config.yaml
n_layer: 11
d_model: 640
n_head: 5
n_kv_head: 1
head_dim: 128
d_mlp: 1728
vocab_size: 8192
activation: "swiglu"
norm: "rmsnorm"
norm_place: "pre"
norm_eps: 1e-05
positions: "rope"
rope_base: 10000.0
rope_fraction: 1.0
qk_norm: true
attn_scale: 0.0884
bias: "none"
tie_embeddings: false
parallel_block: true
init: "trunc"
init_std_qkv: 0.0235
init_std_o: 0.0
init_std_up: 0.0235
init_std_down: 0.0
optimizer: "muon"
lr: 0.00226
beta1: 0.95
weight_decay: 0.058
lr_head: 0.00466
warmup_steps: 0
schedule: "wsd"
decay_fraction: 0.587
decay_shape: "sqrt"
final_lr_fraction: 0.05
batch_tokens: 65536
seq_len: 2048
doc_mask: false
train_tokens: 567400000
steps: 8658
dataset: "wikipedia_en"
MLP neurons of a small language model. Each row is named by its layer, matrix (down: output weights) and neuron, and shows model dimensions 336-591. Each number is 500 + 50 x the weight over its row's rms, rounded and kept within 0 to 999. Numbers have three digits each. A neuron's up and down rows have the sign that makes its largest values positive.
After each neuron's rows, "fires before" lists the tokens most often just after its 100 highest values on Wikipedia text that the model never trained on. A number after a token or word is its count.

L7.down905:409489502509568560547616445514521483500391540484512582564439621520504497502523512544492539540549562557476500561542471530577522502492504505514487453453563414461534516513451513454491532503481636501531454478590536535435532540490474493453463560619512531457486559513471554492532465465449612498473540507436511555584506450543552488390523479562537498503545452592537406462565612505490552520574500551482482524460513511553469551500398387516509428441530411591508519410508522514468468483509493457533501453554448479507644546525476481504563478410522427501510480550473573517465519540395573503503507492427502481515491473494410537522511471557606554463580549489428533613424467465516424460422497508459474509574494441517527421628537568486501495492545472436542479537498469450462515526527546
fires before: "=" 61, "'" 26, " Set" 4

L8.down1029:390511587558498414491556456433537433447506530582560538557460470472533459466504488531481472425475516381500482416497467496530506565508527539437515542577543554475519469591558416553555429571527496483421421460439536566457486474511559514458458562500479514532500460518447461516516440523564592503476557570469569466545441517483502459467537539511491484576431549475523440474579538507511512553463456505521489569496538538543464468380456489531445506540498346489486592493380498430558491537618367548421460536495423521533461398489574526482454496543483527536546438504491390513462511501542530448515529449442506444477543521513409617494516417558521488407510465471488462379511489414566395557484532472407436561524420446468442478474474514554461573504481386545649498502483475504491503516573546
fires before: " of" 71

L8.down212:493483420490540527530501550440436445528450538430524560517587454518507531523537528467435527495545438561510502471449517568433465550519470496562468484495550484424522493484538455496528485501445477533546583431564486480494471420576471510534609533569541580492404454520477431558519588445478560565547430487508493537569588589523577569489520538540535417499549525562498506414579499632534533475515501376541471483491417528487490500456536541679601452485562434492523465498524527515434477525512532440478509461557448487499441481460501521462507414538493483554482444623495485535449464478564516528514595473409561457428439487523412590452477519566609451563453511467498509527638505479584454531574540532589541494469469500518445434559509517522455461551487484456582489540479469581519511482527443
fires before: "=" 49, "-" 5, "\"" 4

L7.down1151:414468406512387509528580622606496534538471465363492492460515544474373496494463466516437526440475457516421462526491514482476478483478578563568427419550535524476500475449467494462611537451472538507495488529577533522539426483527545523485535550515567462556442418471497538490500519457532510511491550481400570406530504522527466473505521494474502468488496569532565484497522539519494464542557506502460451547484571476404495513476446534558538522514555273585435511549567567506555520449494546514414501552496497522457594503568603518496442590515427416589560450492435556541500494537453471502485384503402538519456533315591512540447483552522515529533546485432499518528499479536448452469510472529430496571603440485527441524454453499481513577435518505541463496529461473502494516488544472
fires before: "=" 25, "In" 15, "The" 9, "On" 6, "He" 4

L8.down55:501398503455545527472407434594479500518451417528462494521515417473541502497496548490457492554530481527522452499392418547590478525514409577544528494575467485619466547463497497511556531506500476555548479552569458478534539555559529448545445480481452504493476435431532477546510516492539601510387561477419516472493444574497417514426480544481498531546540458402429479478451400474427391553530453497502442504423501556440558493563474555506425488428504494506500475407489454405523500574495532576447468433486487506465538483535426500574370475558508465490492382498458532435508492514464545497544567507430498436509523468508449563569455457517565569526457448598566477538498421479511485451531484562509527464554470506622495510445467566520506510488530506551412498413537514476475435497502470
fires before: "\n\n" 51, " |" 16, ":" 7, "  " 4

L8.down405:453557532608526412463480465522489509478554566392464617487494555523472415428580455541564486451567492497533627493486511492616513447539464540450511538460500614443489500503562536488435478425418496448461505468512466371561501475511528508508472539468498530504563531430427612479441420487524498520515467488521554507450463474508519520520427436489565480451554403495489419532570539484534503519464415459509422538473488586423490582421471493471522406430524491578493535517532547487500531499461515504443428465526489539535469481492520523534564500562527516529516474487522522473448512476424480494524379541470568501541496471605457528442507559496499511429517526475503486537508460516540415489536528486460467407584473490542490481528535506523446532436453533536446512431471561457501468455489431
fires before: " to" 27, " the" 19, " his" 4

L7.down1114:562411555469590530495523484522394507451524394467528459502516550476457492510573574521480457451475487505515589517488551503459494507421584520535501519470537588471513550528518516595496396566498490413495442489438452422561443466464558528438552454506433451476511540523428498494465431556495478398509423431474508576534516471467472572400468504496487480591534431481516595556554515449390415471517470582618468553461527549470440483533541450490511473604533400583476514527465517512543469452457565514486488568450549536520535438510486493560517585501540480542453480508510543504606508431498479406467567535397644471472484553511534516567638495583423553562537524470507522541529479533513542451554478577494425455510563477524451503397507558569510477482563601529518610496510548517516512557487588
fires before: "-" 44, "n" 7

L7.down911:447526515521563389434471512480501448441421436541512439463533560531478528556513534559457599485513580518502491490544468552499504485408529500550532557448527519518520561471526447503499378548475463553445364494448483563477560523528514418522640548578457514521509483518488504521609494557546378455429530478429455582404530553634493530552464573510570459580538536508475503517559432553428475590585466446413484507549547469488464448378483461538474493520500549495586489497500453484425565450536544499485461461418533583441534481507556479509510542440503504507517555495528493504447499487354516474475480603553510529477412486458435578497540486557525499514535518476529422496510483572584517455597487511486502505595447647493498443539499565405477495477520481440381525456510540525443523501502622
fires before: " |" 26, "." 20, "," 11, ";" 7, " February" 5, "4" 4

L8.down190:566451561460483467462576446424469524537509442554480573508543570559504520387459530508484520381475503512537492494439457505546516463498547417482466592467550459488459473454389528605530583582438467546453547494493438446503508420509505494586516473507452538609489507523530454537540488601476609475495532438463578562571441626493473614453433504462418459441478527470544460566589556519507472519520524483524552462474514533519525568423532562553452465478530429489462433451513510459501469440482581381455599455527456504459498455448519586572496432546571537509537512562501539528522418518572545468501464532533484479490463508516511554561544485540436515442405511471537476474536507478518549534460542409483486574497398525484495530479481500432447484489384461511441467557486511516449494587494489
fires before: "," 62, " of" 6

L5.down90:480480428529576544426459471456435449618523506431512499471517490569451451431500462700460488565553542405477524452473484544481525582543456487502498465496529527492535487592542597493497526517515388468560561425484519474551525475518488515562450484503507424593426633543463553579476451470462571579560488523530502434566596552476487506497529522477554522607465564487547465526479519510441453426492521465610491529535443420419438565362527599521419392441557464454496498552467493480519499436579522500538443494451534456485433527413477426505497459504425467523509421479514546498534488457520593587584498443507504553552529491532521518534465521547507620609476473481464526582513538472505464509471479508497504528395468506449506511517592514454530494511495424499499381535463544464476478423481419
fires before: " (" 30, ")" 13, "uit" 8

L5.down836:514502507477496603566508496459487495431457536502513480484494392549481577464529525555512489492564448487436532419479514463571500440464533516461381440536456436491451486446519344552558414526527472410510543491455471576550575429442518441546446511472450436440493503467565450558492540502462515441454506462569530586536543417512510555484457621492445495538577461539561494571501538437476527495423486497572631519500518481530540582575497529438504542558546394471531547559487550560572585457477555443510442541560645551512520556388424459541487463486521512519512513414547472543629523486430531473539506573439606491535493484521473487537515597474533462479528519549459365475423482467505468469479508521465385518414477445477493510508561501573522545569605500557515568456520462423432514412485538
fires before: "-" 58, "\n" 13, " Population" 4, "," 4, " of" 4

L8.down226:388469453397495526514445507547460364479512481443500448448545428486437454483552421524452591527482558551438459541501477419486497448463495459526539536492475567560466577600498538433419502470474468509492568483488456457546501481496487435558512468384516383447543478539474511553513558440417521527567518436540586535585518534561533440487480552442351491508460549497541557540511490557546408445498590511514501525424518565461513515439577466487473521436546309461543539575519518590384502460547498497470530506491457495509542512489517546430525441516425533510490697471485479559504522469396499451555393493466559461486461475422522430580473506510522550499450564590488458534554469620476410434472498543481534518511445484472494506612557461431488348449449457490499482490585438461536519565496551
fires before: "%" 26, " |" 20, " (" 15, " m" 12, " 100" 4

L8.down1321:526475542528442461486503522454482574494575560525529503448544450552475578492507469556487480492456594403392420507434521543456541547477548488474464530508522543512475512525513553499477518422471520471507556443622539417508490531490469552558408436471422473430528447615409541524531478494494546540422467403484494481486557550465488467360486415397528523498487443453439447498522506529394464490545483475473483524509495439382502515551537536528443499579469624423579469558486429476563560583430576568488452500462548583447589383577490483523449553486560576334541435496521531505564572487445456493469512561500551488536488482430533563465441495522505467430425436531486392549534545496565507518553554428499506435510536487496464472501550529527538503490472587517474528581312479464461443513503459
fires before: ":" 56, " |" 17

L7.down1142:476369556518530489495539487587541516499477502378480553480464487525551621468397493500408574576515522421480429467479488587485478487512509532469542596503409423456519512445487454492421487524665368513517470452560533483508530561523463577587523527500498490452497412580457479569602538535503532475539586442576522603596510507555508581532500503534514461454485433504490540527489541572439555485565604520614450438498477446521526502414469538545491502472438298434543559434526559480402558449553513433540576451467563420586455536449516443552450544484590480515481461471389457396552479567554496494527528455523465554469542392454495571437485480472533492552514511556424591493525538422512515519456504464537511572532515448527487481505599428536476527462520521506488470445505543397549568542518433
fires before: "al" 13, "ed" 13, "ing" 10, "y" 7, "ion" 5, "ance" 5

L8.down1172:469418524560484456423535386440440520426506468590533459569560491620520553469475545516497439549462488480557525540464501451557499492469501558495500478466512519510488506531548487501566468494490591478441506518480477489586581551433548437488463503503411557451431498574410542496538512454525495532438602474451496493564533441571393438407460488456502510412445436541383462524510538480489521540501381467525414478456529577458447522473593592380545437537621506488483495567501516552512518497437394597564480485479516584514484446496536424516495534426533529504518492532532574468537540560545489575491438422460523473430562559469542542503521537563470492398496535437445373565459484467557517516454498591486440491477546457454454525525513465430508528484601472462523538507550566464566525454551516
fires before: "-" 100

L7.down867:458454503522535494517526502505507470472505465510492484478534475520471507519534505535495544476533491533428474527554539492531409510449482485547503546436500462446470551534463518502540521537507576527590475501520498482530490479449464461491559555485492491471512448500511540460542495578526550511451464505599516485516492438480524483533529488528498474533519511479542528503478490475555494462506492593543490500512551530507491474530492470510512531435476263500477486525555472620504503517519521423513548546521457477492474515509596546513524470491432539507533464478489510510385465528506514598497597536436530503476554408477570563487498487525532455524452476502429446532484474548501467493452458484496542467462495527487455523477368565460504518516488533512516562528477512461458544527554431
fires before: "=" 100

L8.down997:463517489532510464503570411576560511490450528443501422532513559536518474554497494599474380466496513473478541519539440459493614411476554461527610519495495487446416473466471445591453397511505492476550435477512454493479538452459483413509458545475495449397490512479588580507499620517494521515485404532493417492495458516535472544507508482515581460439472429614472522466511502500513544588584504567495503499417514456514453536417532468488465543510552487510521532559464423440539416545439486441441517546462526540580477419586521507469448522571452498532601574457494463508453496444516533419544518522428488591527502530475505508379464510436416541467451554443453515475582545446446563422551550457534575460538387499573531465552546492513434535466437524484546520439415517467424502469502594
fires before: "'" 59, "," 5

L8.down241:445556602527481540505542491572578467533472456465504592479506517520519453525495386505509407520493538587503472530562498423488527556490455444481499491445481572542469428467497454459498503514529563534516528553538499471601450506500457559447457447530483423421512593462490508579466492509512433460490448562506472549451460401487447510502563469481517502517514457537430481535539486542473560467477413502548488524478475475544556524427477580524477491445495523462478602553487507499495497627501448474622492496596555554476520518453481457507519517444472418509524389531453488480490508500447489498592454463561492556526505576544527488479491523509518454515518479491501532596506523570429474430533586513498508443538467389543580378558525530540481478516520488420504432535544510442498549517521567
fires before: "=" 21, "\n\n" 18, "-" 12, " The" 9

L8.down545:430539517576466523509550483491539552510512548525597548485505559559488506483456543529528435492510481476508519578543504509494532390487458576469528522530455513429528459475437393451477577521477476445438469583545460492524511534512564437472418467524520490547476513534555455475560452507491531561489542561517527456508440420464552450497535451553436572509448499455470498548522479458646513564428404474523463460521468520467483494485532514481510585516520706408500467462524498503512557491477502515460405448498466481464488485476536437557484461457462528526486563529535517503500487422408519555520495496524415467497528557442563518455525553454404413496449555576454494498600541589498514520454480485513516463499497492461537419516550496449453426493522457487360477579483418385530526447507501
fires before: "=" 26, "\n\n" 17, "-" 13, " The" 8

L8.down851:530478470396551412432551421440471475507544547475461520538453493418429494457490578500466486515488504480505427561462466555480441548426479459441502532415472471499488459551515563464493566447539475514479477496464488447497522515433573524470559618501503582521496509510576441507409558444510456478586466474564512496474417557477534504497514586464503454490580539551529540495469499456418481396505466527470535389403484503559454503392561458513546537539498289431528452474489480560511509466546490542528462478384564519528611485561432427407575457425445574579398458467562489443512437514479497496536542461421499517495558482469525449454508533522500427507556470536535517486539482512547471550532544574522482445523554512483519629502505510419509411564392506444452425456560527591589612529527467
fires before: "ion" 18, "e" 11, "ed" 8, "ing" 5, "ely" 5, "ent" 5

L8.down929:512495507589592463543481464516494514470524406439499571518538523477534491451496514471435551450466501402486546463443607595518466539542527461544436630538437524493481497620457539432482447488483458573471503475513484514518531594493547525447479539528532476574496504520478539464475528452483530594391489471525540446583450596437503509477447502597486487526582428467490543518630476584520521464573611483512518506519449570506478431500457483447458465439496537499453477480579510452441456479476579450546424428433431426491503471464531493514445426524466475548464497546546511525435521590449551492504414495489558420504464449530599476490576519529455599459461579519504527443533563582495500496415545579411470528478484504631500429590579515512490511474483506573476501476324469537503460524490540
fires before: " that" 16, " to" 15, " she" 9, " the" 7, " he" 5, " it" 5

L8.down470:558498494343509538459535481464510454542521397550469540456451460461457481430589507437560466441454467577472486412430508444544466574531520527549485522579566547463585586480436542496474443551411483386519520459586427408476515462521447492510408566534543476519549528460587440549424529526523574542459486606459442429568546493430425498424529521496513454519490587405507376422565491474531460564515530469570449670580463492566517474489506461495525477516528534455542520529456521418492451525453528577487601558600449509534525556521522532448547501462476557463515460459526475522477515526579451466484502559471571451493541472438496488524462465490542516514438423571529501513550470538568563552504484447477582496467498565544502555529549453407439471422547460555580452437473456514454446415582437
fires before: "\n\n" 20, " by" 13, ":" 10, " |" 8, " a" 8, "\n" 7